From a checkpoint of a small transformer trained on Wikipedia.
Architecture: RMSNorm before each block, rotary positions, no biases in attention or MLP, untied embeddings.
Training: 901M tokens, 13743 steps.
MLP neurons of a small language model. Each row is named by its layer, matrix (down: output weights) and neuron, and shows model dimensions 64-159. Each number is 50 + 10 x the weight over its row's rms, rounded and kept within 0 to 99. A neuron's up and down rows have the sign that makes its largest values positive.
A block is one neuron, or neurons of one layer that tend to fire together. Before each block is what it responds to, as a language model described it from the Wikipedia text at the highest values.

Description: Word-internal pieces, often accented letters, inside non-English proper names and titles in tables and lists, e.g. R-é-volution, Cat-ó-lica, Hurac-án.
L6.down160:60 35 54 54 43 54 64 52 34 59 45 54 41 63 41 34 44 39 59 54 44 53 48 35 52 42 51 42 39 53 45 41 67 55 37 48 43 40 55 70 50 48 46 44 53 48 43 70 56 64 64 41 58 62 49 65 54 51 59 40 40 48 59 54 46 54 35 29 75 46 49 68 31 56 51 40 52 35 72 48 39 52 39 57 58 60 54 62 50 58 55 69 52 47 34 45
L6.down1061:44 54 53 60 61 45 46 60 47 36 44 47 64 47 53 36 51 38 49 51 48 61 32 48 57 54 45 50 63 69 41 46 47 60 57 53 47 43 69 46 59 34 43 38 75 47 32 46 46 46 48 46 47 53 43 32 58 63 49 37 39 57 49 46 36 49 49 37 40 48 49 60 35 40 42 57 42 72 47 45 56 51 51 53 55 36 63 50 24 60 54 38 40 39 45 61
L6.down1330:59 50 45 47 38 41 45 48 57 40 58 61 53 51 58 57 44 38 55 52 60 39 49 44 59 34 53 58 47 71 34 54 58 50 47 50 35 64 63 36 26 50 56 51 50 36 63 42 45 50 44 47 53 67 42 47 53 51 45 51 32 47 55 50 46 36 42 46 68 58 41 54 51 51 37 56 59 62 50 55 46 50 43 53 41 44 41 38 49 43 44 50 49 52 55 52
L6.down1607:35 41 54 35 57 52 34 45 54 48 55 47 50 44 55 72 43 58 65 29 48 51 39 60 72 34 60 46 52 46 54 50 53 41 57 49 66 48 56 47 37 65 56 48 52 51 61 57 60 53 50 49 38 62 49 27 44 46 60 44 41 41 52 52 43 57 42 41 58 35 61 53 41 65 47 54 37 45 59 47 39 36 57 54 68 51 43 52 48 50 54 40 59 45 37 44

Description: Fires on symbols inside measurement units such as the ^ in km^{2}, the / in km/h or pd/sqmi, and g·mol^{−1}; weaker on mid-word fragments like "par", "aly".
L5.down364:44 55 61 63 43 56 31 60 48 50 44 60 67 48 39 55 47 48 62 63 21 67 65 40 47 36 31 36 62 51 48 55 65 60 50 28 52 45 57 51 67 50 44 44 66 39 24 42 53 38 59 43 41 46 36 65 45 50 54 49 72 52 36 41 56 52 57 57 51 44 55 49 53 53 46 38 61 51 51 60 42 61 55 64 42 48 40 66 47 40 27 56 35 55 47 43
L5.down483:44 47 49 55 56 56 60 54 25 60 44 68 66 56 57 61 80 69 72 45 44 62 56 54 55 73 50 49 47 35 34 62 48 63 54 50 58 64 33 50 46 45 52 54 31 38 74 55 51 58 59 34 34 50 45 55 51 47 51 43 59 48 45 42 60 49 41 36 32 47 56 48 55 51 51 40 44 60 51 50 52 64 47 60 67 45 73 46 63 25 44 58 60 22 50 74
L5.down537:67 53 47 47 29 48 32 37 46 54 44 52 42 42 44 43 57 48 52 67 55 57 46 64 46 49 43 54 62 55 60 41 59 52 46 51 29 53 67 45 54 57 46 43 47 53 47 60 58 48 38 51 45 65 32 28 48 50 53 63 47 48 45 37 58 40 56 54 57 64 37 52 55 49 54 50 61 51 51 48 49 37 67 69 43 40 56 52 40 46 69 54 63 55 50 46
L5.down1064:55 61 49 42 68 61 55 43 50 41 28 55 58 56 42 46 35 53 52 62 39 45 52 52 58 71 58 36 60 50 44 55 52 48 58 62 57 43 61 57 59 49 64 64 51 59 71 44 48 53 60 30 44 57 41 48 68 61 51 60 60 52 27 43 45 36 52 47 41 28 61 56 44 55 63 62 43 42 41 60 34 48 37 36 49 62 55 43 60 29 45 53 47 40 41 64
L5.down1185:49 41 25 47 69 37 48 57 58 61 57 53 48 58 35 46 51 36 37 49 43 52 29 56 55 49 52 48 62 45 61 41 55 54 40 51 53 46 48 44 56 52 39 35 43 51 41 56 52 49 47 57 53 37 51 44 62 50 66 48 60 52 47 41 50 45 37 54 52 53 79 34 48 60 50 46 59 58 34 51 42 46 38 16 30 54 44 52 53 52 45 28 50 45 50 38
L5.down1268:60 46 38 65 26 70 63 57 41 36 65 49 59 44 59 39 41 59 54 34 59 62 44 55 40 45 42 41 67 50 51 45 41 43 51 73 49 40 42 39 47 60 62 32 55 59 39 49 57 45 49 52 37 55 61 60 30 35 52 38 59 50 70 42 49 57 67 43 38 41 56 57 62 65 58 41 56 57 45 66 45 54 48 49 27 58 68 64 57 42 60 40 42 42 65 61
L5.down1495:46 59 56 34 63 35 36 47 48 45 39 52 57 68 45 53 47 64 44 41 63 52 60 52 53 50 59 49 52 36 52 43 67 33 42 50 68 48 45 62 42 48 58 44 62 37 49 43 32 48 53 49 51 49 48 57 51 69 53 68 41 43 51 59 47 40 53 56 63 52 41 57 51 52 52 54 59 45 30 62 56 48 45 55 48 65 37 52 53 52 38 59 39 47 51 57
L5.down1755:54 44 44 58 55 28 39 26 56 52 63 22 61 43 56 40 31 64 42 58 34 47 48 57 44 38 62 53 44 38 52 50 50 25 61 57 29 44 57 41 46 39 38 45 53 47 28 61 32 66 33 44 52 54 45 70 45 54 55 51 56 47 46 58 50 52 41 27 49 45 49 50 41 48 38 41 59 48 57 34 49 53 52 34 44 36 58 47 54 53 47 49 28 46 64 40

Description: Numbers or unit words right after an opening parenthesis in unit conversions, e.g. (77.7), (24 km/h), (77.62 square kilometers), also other table or infobox cell tokens.
L6.down553:40 58 45 50 45 57 46 45 41 45 59 47 50 41 44 37 52 32 43 64 47 31 52 59 42 54 54 33 27 38 39 50 45 42 49 42 41 31 53 39 53 58 50 49 49 55 49 62 63 43 49 42 51 52 57 38 44 41 45 37 54 53 57 39 53 58 46 35 49 53 59 64 65 73 54 66 54 39 59 44 50 71 61 44 64 52 45 61 65 49 55 61 72 63 37 64
L6.down980:34 39 44 60 63 43 61 23 59 48 33 62 53 37 49 56 44 41 43 60 43 39 64 62 43 51 69 49 61 41 57 49 55 40 54 49 51 55 46 43 55 53 55 49 41 54 41 51 63 46 57 48 45 49 53 39 44 55 52 58 63 57 39 45 44 49 60 55 45 44 65 49 43 56 56 34 37 55 32 34 48 49 46 37 42 62 52 58 26 37 67 55 72 61 61 56
L6.down1165:54 47 44 57 62 44 40 61 44 59 70 54 61 62 29 38 32 53 51 53 53 46 52 51 51 67 48 47 60 51 52 56 50 47 46 71 50 26 51 52 64 57 50 50 39 47 28 52 47 41 50 79 46 45 58 26 49 46 42 62 50 60 41 49 48 47 47 49 57 47 45 62 58 57 45 63 51 60 43 49 52 43 44 47 46 32 50 63 47 50 50 43 52 35 44 58
L6.down1375:49 61 55 69 66 56 52 41 62 31 51 58 15 52 56 53 55 38 32 60 62 48 58 45 50 47 32 50 60 39 46 69 55 59 39 57 40 47 53 43 62 55 75 41 33 47 54 66 53 46 44 37 34 68 51 43 42 39 58 44 51 18 55 30 57 46 41 44 58 68 52 49 68 57 61 65 33 52 43 55 89 54 51 53 33 45 49 46 52 30 41 39 64 52 43 48

Description: Inner sub-word pieces of non-English proper names, mostly South Asian, in tables and lists, e.g. Srirang-ap-atna, Cha-k-rabarti, Ram-aya-na.
L6.down124:33 44 64 38 58 44 40 52 47 52 66 50 47 46 46 35 47 48 43 51 62 47 40 37 67 41 45 37 62 54 64 50 57 24 46 46 60 65 53 43 50 58 38 30 48 43 58 62 54 39 50 48 46 39 40 35 20 64 43 68 48 37 52 41 47 50 47 35 31 46 47 59 58 47 68 57 40 35 40 49 45 58 60 49 51 48 50 58 39 53 52 44 56 52 44 55
L6.down344:69 53 60 75 40 44 50 57 53 64 42 53 57 48 43 49 54 68 43 39 61 53 50 47 51 54 47 53 37 56 72 51 49 50 41 53 43 49 51 63 45 41 53 59 49 62 49 56 57 51 61 40 39 48 43 60 48 54 51 60 46 43 62 72 44 42 42 41 56 55 29 48 60 47 66 38 42 63 57 58 54 71 47 50 62 48 47 39 43 63 43 59 48 31 49 66
L6.down503:65 65 62 67 49 29 37 60 64 46 47 44 56 56 47 54 24 49 66 63 35 51 47 50 52 48 62 65 51 75 58 51 42 35 53 35 38 41 40 59 42 42 41 50 57 43 69 60 46 44 45 64 46 59 35 53 49 55 45 57 52 47 44 51 50 49 57 40 49 46 61 69 60 47 39 48 52 65 37 62 56 54 32 38 47 50 40 69 58 38 50 52 71 65 50 49
L6.down1752:64 36 60 58 58 46 44 52 30 31 53 42 45 49 58 29 57 64 44 45 47 52 49 62 48 53 71 41 36 76 52 41 50 72 52 32 53 58 37 43 46 54 52 43 55 50 47 57 39 52 47 49 56 65 50 45 59 46 32 53 47 55 50 39 43 55 46 64 57 48 46 52 46 43 45 58 40 65 53 57 61 58 48 66 53 46 52 62 52 43 64 56 42 32 50 44

Description: Word-piece fragments inside proper names, mostly Indian names and film titles in tables or lists, such as th in Karthika, hu in Prabhu, i in Ravi.
L2.down712:65 50 57 48 57 44 32 50 35 36 63 47 57 50 47 55 40 31 48 51 39 55 52 60 37 60 36 47 51 60 50 32 48 40 57 51 54 46 35 59 39 51 55 68 49 42 65 49 41 30 51 53 49 38 28 64 54 55 46 40 48 63 50 40 47 69 73 56 46 43 61 64 65 61 45 55 65 55 44 88 46 49 45 57 58 45 25 48 58 40 55 57 51 34 62 71
L2.down745:66 63 57 54 45 69 50 50 37 38 55 47 71 42 54 54 61 55 47 64 51 44 52 64 48 56 46 39 44 75 51 64 59 62 50 27 46 34 49 58 51 66 41 58 57 48 58 41 34 49 53 67 49 54 18 63 71 69 58 50 73 60 47 36 47 57 50 52 55 31 46 61 51 44 49 65 48 59 70 59 54 67 52 55 54 60 38 66 37 54 59 76 37 51 61 41

Description: Relative pronouns who, whose, which, that right after a noun starting a relative clause (people who, player who, tournament which); weaker on prepositions and scattered word pieces.
L2.down1595:61 55 52 57 45 66 49 50 55 34 52 46 51 29 58 57 51 52 40 48 30 53 46 46 60 55 58 48 37 59 65 68 47 61 52 71 59 52 51 51 44 54 63 44 67 51 45 43 52 44 51 56 46 65 75 53 57 47 60 32 67 40 41 54 55 61 43 43 48 45 48 67 60 39 62 56 47 52 43 47 43 46 63 30 54 43 42 39 49 43 40 34 48 37 71 55
L2.down1833:53 44 54 60 48 34 56 52 47 41 52 68 49 39 38 70 53 60 71 47 39 58 49 60 59 54 47 52 49 43 55 54 32 49 58 47 52 70 52 47 43 32 63 50 42 38 52 51 59 41 39 43 44 42 62 55 63 51 56 37 66 51 49 46 53 45 59 35 48 43 40 59 60 36 46 53 65 64 55 55 71 58 64 59 58 58 52 75 42 32 44 60 47 39 27 47

Description: Word pieces inside foreign, mostly German, proper names and titles, such as Frankf-urt, der, für, Schä-fer, plus similar English fragments like de-rogatory.
L2.down1454:37 69 62 42 52 50 46 61 35 14 40 37 42 42 48 48 50 47 37 54 42 47 47 59 55 44 36 65 54 46 54 52 47 36 42 63 46 46 59 66 50 63 38 37 54 35 54 53 36 53 42 60 47 33 55 54 43 66 55 38 56 36 36 48 65 45 35 68 49 41 64 54 34 57 49 40 57 48 70 54 47 59 68 43 45 51 64 48 43 65 42 51 62 69 52 46
L2.down1929:59 46 36 40 52 44 53 56 41 52 49 58 53 49 35 56 58 46 47 32 51 60 59 52 55 42 46 60 51 60 58 53 34 49 24 59 45 51 48 50 50 65 30 69 51 42 75 50 39 42 52 62 57 36 51 53 78 62 50 51 54 68 60 54 48 36 47 55 56 60 44 61 40 64 35 41 64 52 53 51 49 50 44 58 48 60 49 39 73 48 62 47 55 41 52 51

Description: Words opening a relative or purpose clause right after a noun phrase, mostly which, that, who, and infinitival to, as in "groups which volunteered".
L5.down121:42 47 54 32 83 56 35 58 70 58 41 46 60 58 46 34 66 69 53 47 55 57 60 44 63 54 40 43 54 38 52 40 61 52 45 54 52 51 42 35 40 55 47 58 44 64 55 45 49 36 55 58 59 34 55 48 57 35 62 47 37 53 59 43 51 62 65 59 32 66 55 49 50 53 45 59 65 32 50 53 50 53 44 41 48 48 33 57 50 63 48 58 52 50 59 42
L5.down271:42 49 62 63 37 61 61 68 50 39 72 54 54 42 52 61 44 33 44 51 49 55 42 54 41 53 39 52 51 46 64 55 52 58 40 36 54 58 35 68 63 44 53 52 55 51 52 40 47 36 40 62 40 39 48 46 41 44 48 37 32 55 46 49 56 46 65 52 32 56 64 41 42 36 34 50 58 47 56 54 48 46 49 45 51 44 46 50 44 46 56 53 44 31 44 53
L5.down397:73 58 35 60 45 18 29 58 58 47 68 37 53 46 44 65 57 42 56 64 47 40 52 45 62 51 53 40 56 53 62 49 43 53 58 45 34 56 59 38 45 55 49 38 54 37 60 53 42 51 34 50 45 36 61 61 56 63 47 37 49 59 59 45 37 63 50 65 56 60 60 59 44 58 56 55 59 36 36 53 54 44 52 53 62 48 58 46 57 59 45 47 46 53 48 55
L5.down798:57 35 58 58 56 63 56 61 66 63 46 52 52 47 44 45 52 63 44 59 69 42 68 38 62 61 60 47 54 34 44 50 63 49 48 60 49 43 65 41 48 54 55 45 56 53 42 39 53 42 42 52 67 32 48 58 37 67 50 52 77 47 33 74 48 44 44 41 43 50 64 56 48 43 58 75 58 45 60 40 57 49 43 60 43 53 46 47 47 32 29 65 63 50 42 50
L5.down1037:49 57 44 42 67 71 63 61 70 56 65 47 28 58 49 51 44 46 43 48 47 47 52 43 45 44 31 30 60 42 55 57 75 50 45 71 64 33 50 50 62 46 37 50 55 68 45 51 50 49 63 57 52 33 53 55 57 51 46 48 50 46 59 35 54 51 44 23 36 59 40 48 57 33 56 40 51 41 35 48 44 59 37 44 37 54 49 46 64 52 54 55 51 38 45 50
L5.down1265:34 55 51 58 40 43 43 38 67 45 46 62 50 60 29 54 54 42 49 47 50 52 64 49 46 60 26 47 45 64 47 55 59 44 54 49 47 33 60 51 51 61 55 53 74 55 44 42 45 55 37 71 48 42 35 55 49 55 47 45 33 45 48 52 54 46 45 38 43 51 47 53 48 61 62 49 61 50 77 43 47 62 54 49 51 53 48 63 43 37 58 50 49 59 52 54
L5.down1698:60 57 57 55 53 39 67 43 77 52 44 48 58 42 55 61 56 60 53 44 49 47 64 41 48 65 69 42 44 62 57 57 50 57 39 60 46 50 46 44 47 44 53 41 39 45 50 44 64 47 31 72 67 45 52 60 48 42 43 62 64 53 42 61 54 47 45 39 66 64 48 55 49 47 51 55 71 31 25 34 46 51 45 48 62 54 37 62 51 53 50 70 44 51 38 31
L5.down1712:55 32 48 62 42 37 62 60 43 62 65 54 42 49 50 66 50 55 62 32 75 42 41 37 59 45 54 48 52 54 61 39 46 61 42 77 47 26 58 56 52 60 30 55 54 39 45 34 53 44 31 58 59 61 59 52 59 53 48 69 64 34 37 54 47 63 52 64 34 55 52 58 57 42 55 59 75 43 56 61 55 49 71 37 39 49 38 48 54 43 53 67 38 36 57 51

Description: Words that open a relative or subordinate clause right after a noun phrase, such as that, which, who, what, plus subject pronouns like he after which or where.
L6.down62:59 45 44 47 47 52 60 57 44 50 49 52 48 60 58 40 48 50 46 48 48 40 55 35 44 46 40 31 45 48 47 49 33 54 62 63 51 49 43 31 47 36 36 46 63 49 38 36 61 41 52 63 57 54 54 82 44 50 44 59 57 44 51 35 57 48 27 39 46 62 59 52 51 48 56 66 60 56 43 49 49 47 54 53 53 46 36 42 43 57 48 57 32 48 50 40
L6.down1323:42 69 54 57 56 40 48 49 59 55 58 54 34 44 60 69 31 57 51 47 61 38 47 18 49 45 45 30 47 45 41 69 57 50 50 47 55 47 46 48 45 48 53 41 40 53 47 62 65 55 48 55 43 48 60 52 64 59 51 44 50 45 37 55 50 48 57 43 37 56 41 63 39 52 36 45 28 64 56 58 47 61 64 52 71 46 46 61 48 59 65 51 54 54 24 49
L6.down1833:46 35 43 39 39 59 62 52 44 62 67 60 38 44 52 62 56 44 39 46 46 57 46 54 54 57 50 59 53 39 64 31 69 49 53 59 34 23 33 41 43 60 47 54 49 30 47 64 47 47 52 43 54 63 53 51 53 30 56 47 46 61 64 62 38 65 49 46 59 50 41 41 46 60 60 41 52 41 65 51 49 45 46 49 46 47 48 44 47 57 49 50 41 41 29 38
L6.down1888:45 36 43 43 61 41 32 49 43 62 44 42 45 31 41 46 47 62 70 53 57 55 36 42 56 39 56 52 26 55 52 58 48 45 43 55 48 45 54 57 68 45 52 50 47 45 51 63 53 54 43 53 62 43 66 44 31 43 44 53 66 53 57 46 68 46 57 44 38 49 62 65 59 46 60 35 55 52 50 44 35 41 31 44 43 46 44 47 45 54 47 51 61 46 45 61

Description: Later word pieces inside foreign, mostly German or Dutch, names and terms, such as Niederöster-re-ich, Staatlic-he, Architek-ten, Eers-te.
L5.down138:29 44 64 39 45 67 49 45 52 63 50 34 48 39 53 36 39 49 45 29 49 42 57 56 69 48 43 41 44 60 45 48 60 35 35 56 48 40 52 44 68 72 40 56 49 56 39 62 49 64 59 43 56 43 44 36 49 65 43 46 54 48 54 47 47 65 44 45 50 36 45 52 45 52 34 51 46 53 49 60 41 50 53 50 69 48 44 46 46 35 47 68 59 39 49 61
L5.down156:50 59 35 46 62 35 52 38 42 46 60 41 49 29 52 45 63 42 36 77 48 43 48 58 52 46 56 61 46 56 77 50 48 42 43 50 39 51 38 33 46 66 59 40 60 41 49 49 53 73 31 65 45 51 58 53 68 36 58 48 52 41 48 46 52 32 57 38 31 39 51 36 40 32 49 68 41 45 80 54 49 57 41 72 57 50 57 40 55 67 65 40 65 50 48 42
L5.down165:56 47 51 54 44 43 51 53 43 49 54 52 52 23 57 43 65 45 47 53 67 58 43 41 59 36 30 38 65 51 60 48 41 75 34 34 56 48 44 60 56 58 61 54 56 39 52 47 28 47 61 48 50 45 57 52 59 58 36 61 53 41 51 37 40 48 38 64 44 56 23 46 44 46 56 49 59 51 52 67 51 48 40 55 77 59 45 47 60 56 57 52 42 64 66 46
L5.down205:47 62 64 35 44 54 50 65 38 52 58 38 61 55 56 43 54 37 67 70 48 29 55 64 69 53 43 55 46 45 65 51 53 47 40 34 39 54 54 45 53 80 38 54 56 59 49 54 51 45 58 56 24 47 29 53 47 44 36 38 47 55 57 55 67 46 35 42 28 44 63 58 51 34 29 54 39 58 60 49 38 35 55 69 47 43 79 67 31 41 58 56 49 61 52 52
L5.down214:57 49 54 57 45 42 45 55 60 47 57 40 49 61 53 59 49 40 43 43 45 58 67 47 46 45 44 43 81 54 57 44 46 47 69 38 52 59 54 40 38 32 40 70 42 49 49 61 35 37 45 40 53 53 55 62 50 41 48 37 51 52 44 52 43 46 81 43 48 44 44 50 52 53 54 81 58 51 46 46 53 41 44 32 55 61 22 53 48 19 55 48 45 50 56 43
L5.down914:53 44 45 38 70 49 58 39 41 47 49 39 27 39 50 48 64 48 40 33 47 48 53 38 60 35 50 39 37 54 60 65 45 47 41 47 49 52 43 36 56 35 55 37 61 62 45 77 49 58 68 48 41 54 49 45 68 60 43 42 50 47 51 56 26 48 40 48 39 44 56 44 52 39 60 40 46 65 56 51 48 57 48 61 41 53 68 41 41 43 57 57 46 48 38 49
L5.down1151:56 48 42 49 46 29 44 48 37 61 46 60 44 32 33 37 37 52 41 54 47 64 39 58 46 35 46 54 60 57 71 45 63 42 30 66 43 32 39 68 67 53 49 66 54 43 58 53 45 42 45 54 58 42 42 51 57 60 49 56 56 36 44 35 54 55 37 61 56 49 51 60 65 60 43 38 68 56 56 52 48 59 60 41 54 55 58 55 52 52 63 57 54 57 39 34
L5.down1814:46 47 71 66 35 56 38 58 56 63 48 28 58 43 61 42 58 55 51 56 55 53 47 35 58 63 35 68 41 41 34 39 38 78 53 41 33 43 50 53 39 38 49 49 31 51 56 54 47 48 48 55 48 57 54 72 49 57 61 42 34 63 36 47 55 52 50 55 57 53 32 29 52 51 60 54 58 47 45 52 50 40 49 52 66 53 61 34 54 65 59 43 43 37 49 58

Description: Minute digits in coordinates such as 5°48′ and infobox field names or values like Education, Region, sq mi; weaker on mid-word fragments in names.
L2.down98:60 49 43 51 52 58 45 49 49 39 41 38 58 53 27 35 71 72 57 63 45 51 43 70 53 43 53 80 57 39 48 34 54 62 52 54 42 34 54 54 51 65 40 49 56 39 42 43 47 56 74 55 69 36 48 61 44 55 49 54 59 46 58 41 51 38 42 63 68 48 53 53 43 31 51 41 45 48 46 58 45 57 51 46 41 56 53 43 64 55 53 51 61 42 40 44
L2.down1021:62 46 44 45 49 44 47 58 58 47 50 57 51 44 41 57 65 38 64 68 58 53 49 63 37 50 62 38 49 37 51 42 73 62 45 44 19 46 46 51 40 55 44 49 41 57 62 58 41 65 56 70 55 54 37 53 52 46 56 54 57 53 59 61 44 64 45 68 43 46 42 41 27 40 51 65 40 48 52 44 40 42 54 44 65 44 39 51 53 52 45 44 37 42 37 43